python train.py --num_hidden_layers=9 --num_key_value_heads=12 --norm="rmsnorm" --rope_theta=98500.0 --rope_fraction=1.0 --attn_scale=0.125 --init_std_o=0.00615 --init_std_up=0.0261 --init_std_down=0.00376 --warmup_steps=145 --schedule="wsd" --decay_fraction=1.0 --max_seq_len=1024 --dataset="wikipedia_en"
MLP neurons of a small language model. Each row is named by its layer, matrix (gate and up: input weights) and neuron, and shows model dimensions 80-175. Each number is 50 + 12 x the weight over its row's rms, rounded and kept within 0 to 99. A neuron's up and down rows have the sign that makes its largest values positive.
After each neuron's rows, "fires after" lists the tokens most often just before its 100 highest values on Wikipedia text that the model never trained on. A number after a token or word is its count.

L3.gate1183:50 54 44 36 53 60 60 17 63 36 65 63 55 49 64 37 49 56 58 59 55 38 44 43 47 46 51 32 50 24 56 49 55 53 45 48 22 34 76 44 39 66 26 34 42 65 36 48 44 37 56 48 41 60 62 51 31 53 54 38 53 27 51 49 48 66 53 48 33 45 38 51 55 27 78 76 47 71 30 40 53 58 50 46 24 52 40 34 44 55 33 52 23 27 44 62
L3.up1183:45 68 43 66 70 55 43 54 66 38 47 54 79 50 51 48 58 44 69 74 58 56 58 45 56 47 75 32 39 54 53 67 83 50 49 58 35 55 74 53 52 48 44 62 55 60 30 61 45 37 61 40 58 40 32 46 36 52 55 60 36 45 41 67 44 68 34 59 44 46 55 42 52 50 53 53 44 40 43 33 46 33 50 59 51 47 52 50 57 64 47 46 55 59 57 77
fires after: " the" 29, " and" 14, " The" 5, " " 4, " |" 4, "The" 4

L3.gate2046:38 25 63 51 41 62 53 41 59 46 41 48 47 49 58 65 37 40 47 54 44 52 31 61 54 29 46 72 81 48 74 40 48 54 52 72 66 71 41 66 47 53 61 67 63 40 58 69 41 39 52 42 67 61 51 56 57 31 69 57 58 59 51 57 53 46 41 55 53 37 58 33 69 43 51 66 64 53 38 50 43 42 42 63 55 57 47 32 32 56 37 42 73 49 61 61
L3.up2046:48 55 53 55 37 45 53 58 43 58 27 71 49 49 40 49 46 40 28 75 50 43 49 60 49 70 45 43 33 64 64 54 33 45 85 67 56 54 56 58 51 44 68 53 34 33 42 52 39 34 31 69 71 47 60 48 45 33 56 27 47 67 73 47 37 42 43 57 41 54 39 64 66 35 50 68 50 43 15 62 49 61 55 40 33 43 54 41 63 46 61 51 71 72 57 56
fires after: "\n" 30, " " 21, "-" 10, "        " 7, " Lin" 6

L3.gate1841:53 52 57 38 57 31 55 63 48 40 34 45 39 30 49 44 27 62 51 47 53 49 21 49 60 50 51 59 62 43 67 29 17 45 40 46 60 37 48 69 46 39 45 44 53 41 41 67 38 56 51 66 61 51 51 51 55 59 41 42 45 52 51 42 33 38 52 45 51 39 61 44 45 50 58 46 20 69 49 57 58 29 55 54 45 77 46 42 66 36 43 48 61 41 58 59
L3.up1841:62 65 57 53 56 46 45 33 28 40 51 40 48 36 66 43 17 24 66 50 45 40 58 50 40 32 62 66 48 57 63 51 46 38 32 72 65 44 47 58 46 52 52 60 62 62 56 64 70 41 59 66 35 50 47 49 39 56 47 59 31 48 39 56 59 32 45 54 22 38 74 62 72 72 34 51 48 63 48 54 42 22 47 55 33 61 64 29 37 16 65 54 55 51 47 53
fires after: " the" 36, " The" 15, "The" 10, " \"" 6, "." 6, " that" 4

L3.gate1462:40 43 61 51 45 53 63 72 31 44 65 42 44 48 43 61 39 40 48 38 56 52 55 84 50 69 68 48 44 42 45 51 33 46 68 50 72 51 66 52 67 53 63 40 59 57 47 53 44 73 44 40 58 56 47 28 56 56 29 51 27 54 67 42 30 42 43 41 34 42 47 38 54 42 71 56 31 59 58 80 52 44 46 46 30 54 30 43 45 60 62 51 35 44 71 47
L3.up1462:54 49 66 46 43 66 69 51 42 33 53 39 40 62 54 61 32 43 54 52 58 51 42 41 46 53 32 55 45 43 59 55 53 59 52 65 47 48 52 61 46 49 73 37 33 61 33 49 57 22 35 56 44 44 28 67 31 51 51 45 56 63 59 53 50 56 42 46 47 39 35 42 40 48 27 59 49 84 78 69 43 68 56 51 41 55 38 44 22 63 29 44 54 52 31 57
fires after: " on" 32, " the" 18, " of" 5, " along" 4, "'" 4

L3.gate1622:53 45 35 54 42 57 51 49 77 47 42 43 42 29 62 43 44 54 29 54 55 29 43 59 64 41 66 34 45 41 37 52 50 36 49 34 46 41 59 47 29 43 48 54 39 36 36 45 46 56 56 42 40 49 38 55 58 50 70 46 44 46 66 52 64 63 23 31 58 29 73 62 50 27 40 27 56 44 45 32 52 45 60 16 64 51 58 54 72 54 44 57 64 28 35 49
L3.up1622:59 50 75 54 38 48 54 45 47 58 44 48 40 47 61 44 74 53 41 63 39 50 58 55 53 45 59 80 44 48 52 37 57 30 66 44 35 60 46 57 20 59 60 36 77 62 58 36 53 61 39 49 61 58 45 62 33 51 47 63 56 59 42 26 63 36 50 68 62 60 39 50 47 55 73 67 40 54 55 40 32 61 39 48 37 48 64 43 59 65 58 51 55 48 46 45
fires after: " a" 22, " of" 10, " his" 7, " after" 6, "'" 5, " the" 4

L5.gate1123:63 39 36 69 65 57 51 50 35 49 34 34 51 45 29 57 43 61 67 53 63 47 50 60 68 68 44 58 55 57 64 62 33 54 65 47 53 59 57 58 53 53 60 73 57 69 48 46 83 57 38 70 44 53 44 57 63 60 48 44 42 47 53 45 54 54 55 54 74 35 68 48 59 42 38 52 46 71 67 42 48 52 42 52 52 62 54 53 73 39 57 54 53 51 39 46
L5.up1123:68 61 49 64 50 70 55 51 39 64 51 44 65 47 35 55 38 55 46 54 44 51 18 69 72 61 56 46 61 52 65 52 45 43 48 61 44 57 53 49 59 70 49 42 66 71 38 44 54 42 55 55 34 48 60 46 29 54 53 32 62 47 21 58 35 23 41 55 59 40 55 65 49 42 55 63 63 54 58 44 45 32 44 42 38 69 58 62 52 51 59 61 56 58 45 57
fires after: "\n" 44, "." 12, "in" 5

L5.gate29:54 38 38 64 60 55 47 65 32 44 41 51 51 79 30 48 61 43 49 41 60 56 34 45 63 47 22 65 63 55 43 42 51 40 49 42 60 41 64 57 28 48 68 69 54 51 53 43 59 45 53 44 67 48 47 39 39 42 61 42 57 57 32 47 58 60 55 59 45 45 41 41 51 67 67 36 71 48 45 61 60 41 32 63 28 57 53 46 68 64 61 43 49 62 29 38
L5.up29:44 45 50 65 45 52 46 67 44 40 48 62 37 27 62 44 56 45 59 62 44 57 44 39 71 55 37 32 40 47 53 44 61 36 62 65 25 47 66 57 71 57 60 38 33 55 68 50 52 41 43 59 43 58 56 78 47 52 58 56 37 52 66 41 41 56 66 35 64 34 54 51 59 80 66 36 64 71 52 47 49 36 49 65 41 43 48 54 57 52 39 52 60 41 41 48
fires after: "==" 32, "===" 21, " ===" 14, " ==" 12, " (" 6

L3.gate1073:30 67 36 35 42 62 54 34 40 54 53 60 63 35 43 59 47 74 51 49 59 56 55 44 46 44 44 42 56 50 53 54 49 20 39 64 30 53 72 81 34 48 27 62 23 31 59 43 69 24 73 39 49 74 72 47 32 62 37 53 49 39 52 46 42 48 74 42 44 52 59 59 55 35 24 38 53 51 50 61 40 54 49 48 58 43 56 47 62 56 55 50 56 75 58 46
L3.up1073:45 39 55 72 42 50 57 39 47 33 46 59 51 35 31 44 46 53 41 63 65 59 45 33 74 37 65 43 21 39 56 63 62 41 48 61 28 55 36 51 41 37 40 71 58 36 52 51 32 20 35 34 68 48 34 45 46 50 37 72 34 26 61 71 43 49 58 20 53 41 55 34 44 39 63 44 38 39 37 61 57 67 40 53 55 35 44 30 50 56 59 82 43 44 59 46
fires after: " |" 59, " (" 6, "|" 5

L5.gate1372:43 48 42 52 59 62 51 54 46 47 21 48 50 33 58 57 51 46 74 48 62 49 39 57 31 68 44 44 54 34 57 54 43 42 64 28 44 36 59 39 44 47 38 58 60 40 38 28 53 51 55 64 51 47 51 53 45 44 47 63 75 48 30 64 43 37 36 43 56 58 59 66 52 21 59 67 55 47 50 60 46 37 57 51 23 37 78 56 27 59 57 31 34 53 56 61
L5.up1372:45 54 43 47 56 49 55 36 27 53 44 43 50 42 27 51 48 60 67 52 65 59 41 47 50 34 61 41 53 43 48 50 49 41 67 57 57 54 66 53 42 83 40 70 49 39 63 50 44 57 65 51 42 53 37 58 48 57 50 64 54 54 68 28 40 57 50 40 53 52 66 46 53 33 35 81 51 50 66 44 42 54 54 57 51 49 58 68 50 28 65 52 54 55 39 50
fires after: " the" 19, " in" 17, " to" 9, " |" 8, " and" 7, " of" 4

L3.gate1750:55 50 68 59 45 68 53 53 40 51 49 54 39 62 50 62 79 46 37 63 52 46 51 39 43 36 67 48 54 60 41 54 47 54 72 58 44 63 77 58 33 61 51 45 53 50 67 53 42 39 74 34 51 23 70 27 64 57 61 50 48 45 47 45 58 46 49 57 42 40 39 54 48 73 54 52 49 57 66 64 42 71 47 58 59 33 62 56 50 66 57 58 27 51 50 48
L3.up1750:44 67 28 51 68 45 45 62 51 44 53 61 50 58 48 43 45 35 46 48 41 49 53 55 59 30 55 51 51 48 43 61 47 42 49 61 33 45 57 54 62 30 33 52 54 41 83 93 58 50 56 54 53 66 57 40 74 35 75 62 54 44 41 42 60 59 53 52 53 39 40 39 41 55 69 38 49 53 27 38 40 62 59 69 46 61 57 52 58 65 33 43 55 39 50 57
fires after: "\n" 49, "===" 9, " ==" 9, "." 7, "==" 4

L3.gate896:48 67 54 42 65 63 61 49 53 50 45 35 46 49 28 28 51 28 85 55 53 46 37 52 61 59 72 30 32 27 45 56 57 41 52 44 35 44 44 48 58 40 33 50 78 37 48 43 52 61 48 69 51 48 62 56 49 39 38 56 61 70 55 52 25 63 59 44 44 29 42 45 50 50 68 51 48 46 55 29 64 48 67 43 36 50 57 73 43 48 63 39 56 66 35 34
L3.up896:57 39 20 55 41 65 62 37 54 46 37 47 26 54 08 64 53 44 54 31 66 47 35 37 48 73 51 56 44 47 64 57 41 40 59 52 60 48 56 46 40 48 49 41 59 26 52 68 61 55 53 67 60 56 62 67 53 26 50 45 37 55 41 62 65 58 49 74 62 32 61 57 46 46 71 63 58 55 74 41 34 61 49 47 59 56 52 77 51 49 79 41 39 60 45 62
fires after: "," 30, " of" 14, " |" 8, " in" 6, " Val" 5

L3.gate1379:54 56 73 54 58 48 61 50 63 30 42 48 67 42 43 32 52 40 43 53 39 31 62 39 57 78 36 60 45 39 34 48 59 30 51 54 37 49 46 46 56 53 50 54 64 41 29 47 40 47 41 54 42 40 66 42 47 59 49 35 43 63 46 46 65 35 54 34 45 79 71 73 51 57 49 59 30 36 62 60 52 35 54 37 57 35 64 55 48 47 60 70 44 53 40 44
L3.up1379:89 57 51 54 65 44 34 48 31 42 45 61 62 50 43 55 29 40 44 34 59 64 32 62 57 31 48 39 68 61 52 51 55 52 49 45 47 38 44 32 49 53 65 48 61 59 49 36 43 35 39 46 35 11 37 50 58 70 47 19 33 41 33 73 45 46 71 56 57 34 41 53 42 42 50 44 53 57 40 48 51 54 51 41 50 45 48 54 51 54 33 32 60 22 34 52
fires after: " the" 33, " a" 10, " in" 7, "." 7

L3.gate1190:51 61 54 56 46 50 52 27 36 47 88 56 58 50 47 41 61 65 33 70 60 52 49 61 56 38 61 55 81 56 43 42 62 44 43 58 50 68 46 42 40 47 48 64 54 43 30 49 43 28 52 44 51 50 28 59 43 37 55 39 37 53 45 45 81 48 32 29 53 55 47 57 40 51 49 66 36 38 39 67 45 58 66 58 29 41 52 30 44 54 70 41 50 41 42 46
L3.up1190:48 62 74 43 51 38 53 57 57 63 48 62 68 81 68 61 45 48 50 58 65 51 37 54 58 43 39 48 40 49 47 29 47 31 36 65 45 46 49 32 57 38 50 55 34 49 52 66 47 29 38 58 48 41 65 43 58 49 61 56 33 54 22 54 69 54 86 38 45 54 48 28 38 66 50 84 53 56 49 55 64 55 44 65 45 67 49 51 38 60 33 39 38 45 56 67
fires after: " the" 38, " The" 13, "The" 4, " |" 4

L3.gate446:56 49 41 64 55 51 40 37 30 28 38 53 59 40 58 49 50 37 53 39 48 62 72 28 43 45 39 49 52 46 47 34 41 35 55 51 63 61 73 55 32 45 59 72 42 28 32 37 32 35 38 39 43 49 75 57 37 56 54 42 63 57 48 60 45 55 63 60 38 50 36 50 58 30 17 44 55 53 48 45 51 48 55 38 60 52 57 46 46 53 67 44 55 81 72 56
L3.up446:49 57 55 73 54 33 49 51 68 66 65 47 39 64 46 60 59 37 76 49 39 60 58 39 63 69 57 50 39 60 42 59 51 34 68 41 27 60 61 60 53 34 55 56 40 74 51 23 40 39 49 38 53 42 45 50 42 46 39 41 40 45 40 62 36 32 61 46 41 32 46 57 58 62 60 33 43 57 42 53 51 37 51 48 38 60 72 63 44 42 46 42 35 54 42 47
fires after: " |" 54, "|" 14, " President" 4, " Secretary" 4

L5.gate1853:34 57 51 44 14 30 26 48 49 36 50 41 52 38 44 51 16 54 51 57 47 51 50 48 50 76 61 50 55 36 44 58 54 49 48 50 35 37 57 50 44 16 54 49 44 61 44 42 56 51 58 54 43 37 33 61 51 63 39 41 50 49 56 52 45 68 49 67 62 44 48 50 56 30 43 33 48 39 41 39 51 44 64 49 59 47 54 52 47 54 16 64 57 53 66 47
L5.up1853:42 50 53 46 58 54 50 50 54 61 66 62 53 44 42 72 51 62 48 47 53 45 72 66 85 54 50 49 29 45 56 24 32 37 47 53 32 52 41 36 50 58 44 61 47 52 56 49 41 35 49 61 46 44 39 39 47 38 67 64 43 52 64 58 49 49 28 64 68 54 33 46 53 40 47 38 48 38 55 42 51 58 46 44 33 45 44 41 44 62 42 66 54 53 83 40
fires after: "\n" 30, " |" 28, ":" 6, "•" 5

L3.gate1333:37 67 79 77 45 70 49 44 42 65 68 49 59 41 46 44 40 55 40 33 37 63 60 45 42 39 64 27 35 43 52 43 44 75 29 38 46 38 42 44 40 31 51 32 40 57 41 56 56 57 65 45 64 56 54 54 48 68 30 50 56 61 42 38 55 32 46 56 52 69 53 46 66 38 53 42 54 56 46 61 34 39 70 42 58 66 31 38 50 59 57 50 46 34 55 52
L3.up1333:40 37 67 64 69 62 52 48 70 37 53 46 59 47 60 67 39 49 51 49 44 53 44 58 43 33 62 48 46 67 64 62 29 45 33 51 43 44 64 45 37 40 53 64 59 53 57 50 46 62 41 52 52 49 54 63 69 57 57 52 69 55 61 48 57 62 25 50 60 37 45 55 45 53 49 30 50 43 38 33 45 46 56 73 50 43 82 60 69 54 35 48 68 44 58 65
fires after: " the" 46, " U" 7, " of" 5

L5.gate1502:71 42 62 58 43 30 46 40 63 39 44 28 34 57 63 54 42 55 47 61 53 18 58 52 48 66 68 52 62 56 56 35 49 62 32 52 44 60 78 54 45 38 53 55 73 48 33 51 41 80 61 45 57 50 61 56 52 63 59 55 43 50 38 46 66 38 51 42 21 70 63 57 34 57 65 62 54 58 73 42 40 29 63 49 44 48 61 56 55 61 45 49 51 64 42 42
L5.up1502:24 47 60 46 57 47 45 51 50 37 37 33 54 59 66 39 41 41 47 61 30 44 56 44 60 56 43 38 27 63 62 59 52 54 40 47 50 66 59 62 59 66 44 36 61 52 53 60 61 50 40 56 83 43 51 37 51 51 39 46 43 40 44 56 47 57 50 60 55 52 45 76 75 57 76 35 50 72 60 51 52 53 37 28 45 55 40 59 51 35 34 59 58 68 29 67
fires after: " the" 30, " by" 13, " and" 9, " South" 4, " of" 4, " from" 4

L3.gate666:65 49 52 50 35 51 49 56 39 55 65 39 52 37 27 64 55 39 57 58 67 59 55 43 51 34 38 55 44 48 46 57 42 57 31 35 47 56 60 45 52 57 76 64 62 76 62 61 67 46 47 31 48 40 33 81 61 68 16 60 51 41 31 44 40 68 39 50 46 49 51 42 42 59 57 38 64 52 46 53 53 53 51 47 53 64 82 62 58 52 35 64 47 40 36 47
L3.up666:48 43 72 52 43 69 53 52 62 41 67 51 67 58 50 51 31 34 54 61 67 47 35 31 43 55 45 24 21 38 55 59 35 51 66 47 46 54 43 69 52 55 49 71 40 47 67 54 52 41 39 53 35 74 56 65 63 52 54 58 59 53 34 50 35 41 51 49 42 51 20 67 51 45 52 58 58 66 76 43 72 68 43 55 37 55 58 54 45 60 68 35 46 65 65 39
fires after: "\n" 29, " Romania" 17, " 2001" 8, " 1994" 4, " 2022" 4, "." 4

L3.gate924:50 60 26 50 60 35 44 28 63 65 59 34 49 45 62 61 48 51 48 45 42 55 60 91 53 41 45 43 36 69 53 52 54 49 69 37 36 33 73 62 49 59 59 65 46 77 48 58 62 27 57 42 38 36 42 48 54 33 58 65 50 80 42 54 58 50 50 52 61 62 70 57 55 48 34 62 72 47 44 52 56 26 34 40 36 55 67 39 67 59 39 60 60 46 38 53
L3.up924:55 58 78 56 38 41 51 37 45 39 52 46 55 60 57 75 55 56 50 38 44 67 41 31 30 72 48 37 55 45 43 44 56 54 43 46 31 36 63 42 26 58 51 54 55 41 54 44 50 45 58 24 47 66 41 44 49 42 46 27 49 41 67 59 68 51 66 54 49 66 49 63 46 36 48 75 41 61 51 58 63 59 62 51 65 42 53 35 50 43 57 52 61 42 57 48
fires after: " the" 64, " The" 6

L3.gate133:50 57 32 49 37 41 48 62 51 58 64 35 51 42 49 56 48 55 37 28 40 42 48 40 55 53 34 65 51 51 51 51 65 46 46 39 51 62 54 73 42 43 62 50 30 55 45 48 67 44 28 48 64 40 41 48 56 34 46 50 42 52 63 62 58 45 53 37 60 54 42 41 62 45 39 42 62 45 31 64 43 43 52 42 57 38 40 38 46 73 57 60 39 40 50 30
L3.up133:58 41 33 48 34 32 59 36 53 57 27 61 38 75 59 55 61 41 58 69 64 62 40 52 62 55 26 59 46 46 64 71 44 54 38 38 61 43 48 50 41 53 51 50 70 38 33 30 55 36 67 61 37 51 70 56 52 51 41 55 71 40 62 55 63 57 52 46 74 48 59 36 39 34 75 60 30 40 55 28 54 72 33 58 32 54 34 60 66 58 58 52 78 59 61 59
fires after: " in" 32, " his" 12, " the" 9, " its" 6, "s" 4

L3.gate1051:65 56 45 70 72 51 51 52 39 54 45 52 45 50 59 69 58 69 50 62 61 35 45 47 42 62 57 84 53 39 44 40 76 57 52 43 45 36 52 51 56 52 59 38 61 50 57 54 34 72 54 53 48 61 38 53 50 38 61 47 53 38 47 54 51 53 57 47 52 38 68 42 62 49 37 47 28 34 55 43 55 41 58 45 34 53 46 30 52 52 35 78 32 37 47 54
L3.up1051:52 55 54 59 34 59 51 49 31 67 40 56 46 51 51 38 48 53 16 61 60 63 30 43 45 47 54 48 40 44 51 53 49 30 52 54 45 67 55 33 34 62 62 57 59 37 45 54 35 47 47 35 51 42 46 50 58 50 30 55 42 66 61 60 60 35 66 52 56 59 33 53 69 65 52 45 64 39 23 60 67 55 40 45 58 59 63 43 53 40 67 36 26 37 43 62
fires after: "." 28, " after" 12, "\n" 8, "'" 7, "Following" 7, " After" 4

L5.gate168:55 48 38 35 51 71 41 38 35 45 63 12 43 44 36 48 27 47 51 57 29 39 42 54 44 44 62 67 58 46 47 57 34 63 45 63 52 66 70 41 55 47 62 51 60 50 29 41 35 25 56 61 58 27 50 37 49 45 48 53 62 56 37 57 46 63 38 43 57 58 73 55 31 55 64 36 50 29 53 77 55 50 44 53 39 61 23 37 32 67 48 63 45 43 49 50
L5.up168:46 63 50 41 59 67 53 67 46 61 40 64 59 33 47 37 34 39 54 45 47 47 38 46 55 57 44 34 37 38 48 23 39 38 43 48 43 63 45 82 34 51 45 33 45 32 55 31 49 44 70 33 53 69 24 39 54 65 35 54 52 70 55 73 52 70 38 33 56 40 47 63 52 49 44 68 42 46 48 52 76 43 35 50 49 68 29 48 31 70 55 56 35 44 47 58
fires after: " on" 25, " the" 17, " \"" 12, "\n" 11, " On" 5, "-" 4

L3.gate486:57 57 39 57 36 36 48 40 48 53 54 62 68 40 43 34 44 45 47 44 34 41 50 56 47 21 57 44 57 26 42 55 66 43 42 31 69 27 64 72 37 43 35 35 51 59 55 61 63 63 49 62 49 72 64 58 41 50 37 41 45 56 38 43 45 52 53 61 42 24 48 69 74 51 52 54 67 46 69 60 64 44 34 41 52 64 38 53 68 51 45 45 56 41 38 38
L3.up486:60 42 35 50 62 43 57 59 55 36 46 33 77 27 44 56 68 47 59 65 36 45 45 43 48 63 44 68 58 47 58 54 58 61 45 42 55 38 36 51 39 62 52 54 46 53 36 67 61 61 62 27 56 56 50 51 28 46 32 53 60 45 72 51 57 65 48 35 77 53 63 46 72 36 55 37 63 50 40 52 49 45 46 37 54 53 72 33 26 49 28 70 48 66 56 78
fires after: " the" 23, "-" 12, " of" 9, " in" 8, " |" 7, "," 4

L5.gate1824:47 81 41 58 55 47 34 51 47 72 44 44 63 70 58 51 63 56 65 54 64 27 64 43 45 46 48 53 47 83 44 49 67 47 38 59 50 47 53 70 62 40 34 33 50 36 53 80 51 40 44 56 58 47 53 51 35 49 70 42 40 52 48 37 46 56 51 45 34 56 30 52 65 44 57 10 63 58 45 41 37 33 49 49 54 66 50 50 65 48 50 51 42 53 64 67
L5.up1824:43 72 42 56 65 36 65 30 57 43 27 61 61 52 69 54 39 47 53 63 25 31 50 60 67 65 59 55 29 62 66 42 62 55 43 52 47 24 61 36 68 27 40 38 56 17 30 53 54 48 61 64 34 52 47 61 46 70 49 49 29 49 37 35 51 51 52 35 50 53 46 38 42 71 41 60 51 35 52 64 45 57 47 53 54 66 50 34 58 48 27 48 55 56 52 61
fires after: " the" 45, " The" 7, "ke" 5, " this" 4

L3.gate1560:44 48 53 57 55 41 75 55 51 54 42 45 56 39 24 42 61 25 31 34 62 38 50 59 60 65 60 61 45 61 58 48 62 67 58 68 59 35 45 44 56 70 48 52 51 66 41 35 56 50 53 32 53 52 49 16 46 47 58 58 63 55 50 52 61 41 47 62 36 56 38 55 52 43 29 51 40 43 56 66 52 49 53 51 46 64 65 39 50 32 73 68 78 58 62 88
L3.up1560:56 53 45 45 62 56 56 56 64 58 52 54 40 35 51 12 39 29 57 45 79 36 41 58 65 49 50 50 60 46 41 62 41 43 72 57 54 54 58 72 63 66 33 43 57 56 52 64 36 17 53 60 65 42 54 53 75 33 52 57 57 53 59 47 52 40 57 48 45 67 43 64 54 60 45 50 45 62 49 55 61 54 52 80 63 61 50 48 59 45 63 46 64 54 57 49
fires after: "\n" 55, " " 4

L3.gate1154:36 33 43 30 53 40 49 35 40 42 62 53 57 58 64 59 41 64 51 37 37 73 56 35 49 37 51 49 51 45 62 53 48 45 57 55 37 33 53 43 50 68 53 46 51 48 73 48 48 55 29 50 60 49 65 45 67 52 41 58 44 62 72 53 50 55 39 58 66 43 55 47 48 39 46 53 57 59 53 44 42 62 53 58 64 62 48 43 37 45 61 43 56 62 62 57
L3.up1154:38 49 51 51 44 50 45 43 54 55 57 53 71 48 59 56 41 48 38 61 50 21 73 60 77 38 29 42 57 34 45 53 59 48 33 55 73 44 43 30 63 45 39 37 48 50 26 53 28 39 29 28 66 47 44 48 33 59 54 48 69 79 36 24 34 40 54 64 47 56 60 43 48 49 52 49 20 54 30 38 69 45 38 51 21 63 48 60 57 36 50 38 63 68 41 62
fires after: "s" 16, " the" 16, "'" 9, " his" 6, " under" 6

L5.gate964:52 66 45 38 56 58 62 47 09 46 57 40 25 70 50 32 44 48 63 59 50 50 41 29 58 71 57 57 54 59 35 59 57 41 57 54 35 48 41 46 57 56 35 61 68 44 55 57 70 52 49 58 48 53 71 52 58 48 34 48 47 49 70 78 40 48 49 50 48 63 24 40 34 51 56 56 64 49 50 44 47 36 38 47 59 21 53 46 44 46 71 52 35 40 34 41
L5.up964:52 47 41 50 86 66 47 47 40 59 38 58 23 89 53 51 42 51 63 42 53 28 35 45 44 66 42 66 59 53 38 58 49 44 52 65 26 65 35 51 64 44 37 71 60 57 54 35 46 35 85 29 55 41 45 39 41 55 42 22 58 59 61 58 53 51 62 32 60 56 60 57 43 45 44 89 58 42 61 63 41 50 43 62 35 36 34 44 50 38 45 75 37 64 37 45
fires after: "," 32, " but" 17, " they" 4, "s" 4

L5.gate1609:44 53 50 63 41 59 38 56 59 51 27 41 39 33 37 41 69 34 36 56 52 33 48 49 48 63 54 34 53 52 56 50 50 75 51 62 38 17 61 57 66 54 56 59 50 42 45 35 72 39 54 56 53 33 34 51 56 45 50 70 40 53 65 58 59 50 30 64 58 65 56 54 50 47 55 51 44 34 52 58 44 63 48 66 73 60 47 41 65 56 58 52 59 37 46 56
L5.up1609:63 48 64 59 26 44 51 44 34 42 52 42 42 40 41 66 34 34 53 66 61 52 43 62 53 53 34 48 51 58 69 39 67 49 48 48 31 58 44 50 73 55 35 63 48 56 47 35 38 58 69 44 66 43 49 68 34 41 27 65 52 35 51 48 25 38 39 63 54 64 48 51 66 50 26 42 52 35 48 45 32 59 43 46 55 51 67 56 76 55 48 39 38 50 52 34
fires after: "---|---|---|---|" 23, "." 19, ":" 14, "s" 5, " |" 4

L5.gate320:50 45 73 57 77 87 67 66 50 56 45 42 52 47 60 60 56 56 52 42 53 41 38 31 59 46 51 53 54 70 47 67 43 49 45 43 45 39 44 51 57 77 56 61 38 57 52 43 45 46 52 45 67 50 50 41 69 36 52 55 50 75 51 61 57 65 53 42 56 45 75 49 52 54 78 48 52 51 64 59 47 52 54 34 57 62 60 43 59 47 53 52 56 51 48 33
L5.up320:36 42 44 49 52 58 60 61 31 36 40 45 47 52 51 29 62 32 43 44 78 52 58 55 43 67 76 48 42 44 54 39 43 56 66 45 53 32 36 53 57 38 57 42 32 46 54 62 24 34 49 42 47 72 54 61 46 64 46 54 51 50 19 57 44 59 51 59 63 37 16 73 38 35 52 70 51 55 73 58 34 53 43 50 46 42 61 36 51 60 49 36 39 51 57 59
fires after: " the" 26, " at" 7, " was" 7, " in" 7, " on" 7, "-" 4

L5.gate1755:57 39 44 49 46 55 43 29 61 45 62 59 57 45 50 46 40 38 44 55 54 69 63 53 57 48 55 73 55 56 67 64 52 42 52 57 30 50 64 46 41 47 44 38 69 71 53 54 37 27 56 54 48 50 40 63 26 50 52 60 31 53 60 44 60 51 74 35 70 61 63 81 55 55 41 44 39 47 46 48 39 46 53 62 49 52 59 74 33 58 61 42 44 62 12 66
L5.up1755:26 56 49 45 59 60 53 52 55 62 31 50 42 37 36 59 51 51 44 44 61 67 32 52 68 75 69 61 66 25 52 40 34 44 31 62 58 35 51 52 42 42 68 43 57 49 74 51 74 44 47 59 49 45 39 36 36 64 68 34 44 53 51 60 50 35 43 51 54 46 69 49 58 54 34 55 34 52 53 37 61 59 51 41 61 26 30 58 57 42 52 47 40 29 46 69
fires after: " the" 41, " The" 10, " an" 4, " a" 4

L3.gate1521:41 75 35 67 39 58 57 48 54 59 35 58 65 77 46 54 56 42 54 44 38 41 52 18 57 33 59 52 27 52 52 58 69 47 34 53 44 62 71 42 48 39 31 59 66 47 27 69 38 54 60 40 50 61 65 53 72 67 33 55 28 82 76 66 51 35 47 63 59 70 58 44 68 61 50 77 42 51 57 56 64 44 75 51 31 85 75 50 60 70 48 40 43 44 35 40
L3.up1521:45 66 57 55 47 43 61 64 67 58 52 71 71 47 21 35 50 60 44 53 70 38 60 40 72 41 33 56 47 74 63 53 44 48 36 70 70 49 78 22 65 45 33 41 45 36 51 75 47 53 45 42 37 37 60 65 32 53 34 50 48 69 38 58 67 51 67 55 38 48 51 54 58 58 64 49 31 47 41 56 36 37 49 55 46 57 66 61 51 47 41 48 55 51 41 48
fires after: " the" 45, " The" 21

L3.gate1339:43 58 45 59 46 59 52 48 18 42 54 36 33 46 23 41 47 40 62 46 53 57 25 59 64 53 56 60 38 59 62 58 65 36 55 62 55 49 40 67 56 38 44 47 34 36 57 71 47 49 43 79 49 53 57 61 40 52 52 46 34 40 39 55 55 40 59 45 49 65 50 61 28 62 43 42 57 39 51 49 45 59 35 19 47 50 60 54 73 63 65 54 68 38 36 48
L3.up1339:39 40 38 55 67 45 57 46 32 39 33 24 42 68 60 52 39 64 49 57 48 56 47 63 39 36 39 58 50 31 66 43 56 47 44 67 49 40 58 50 28 49 62 65 51 50 24 70 40 29 26 53 41 56 55 69 36 68 44 54 21 60 59 42 52 50 55 39 52 66 55 48 50 75 57 30 48 48 27 52 38 68 39 53 44 61 50 75 60 63 36 63 76 51 18 68
fires after: " between" 24, " from" 18, "s" 11, " of" 4, " the" 4, " From" 4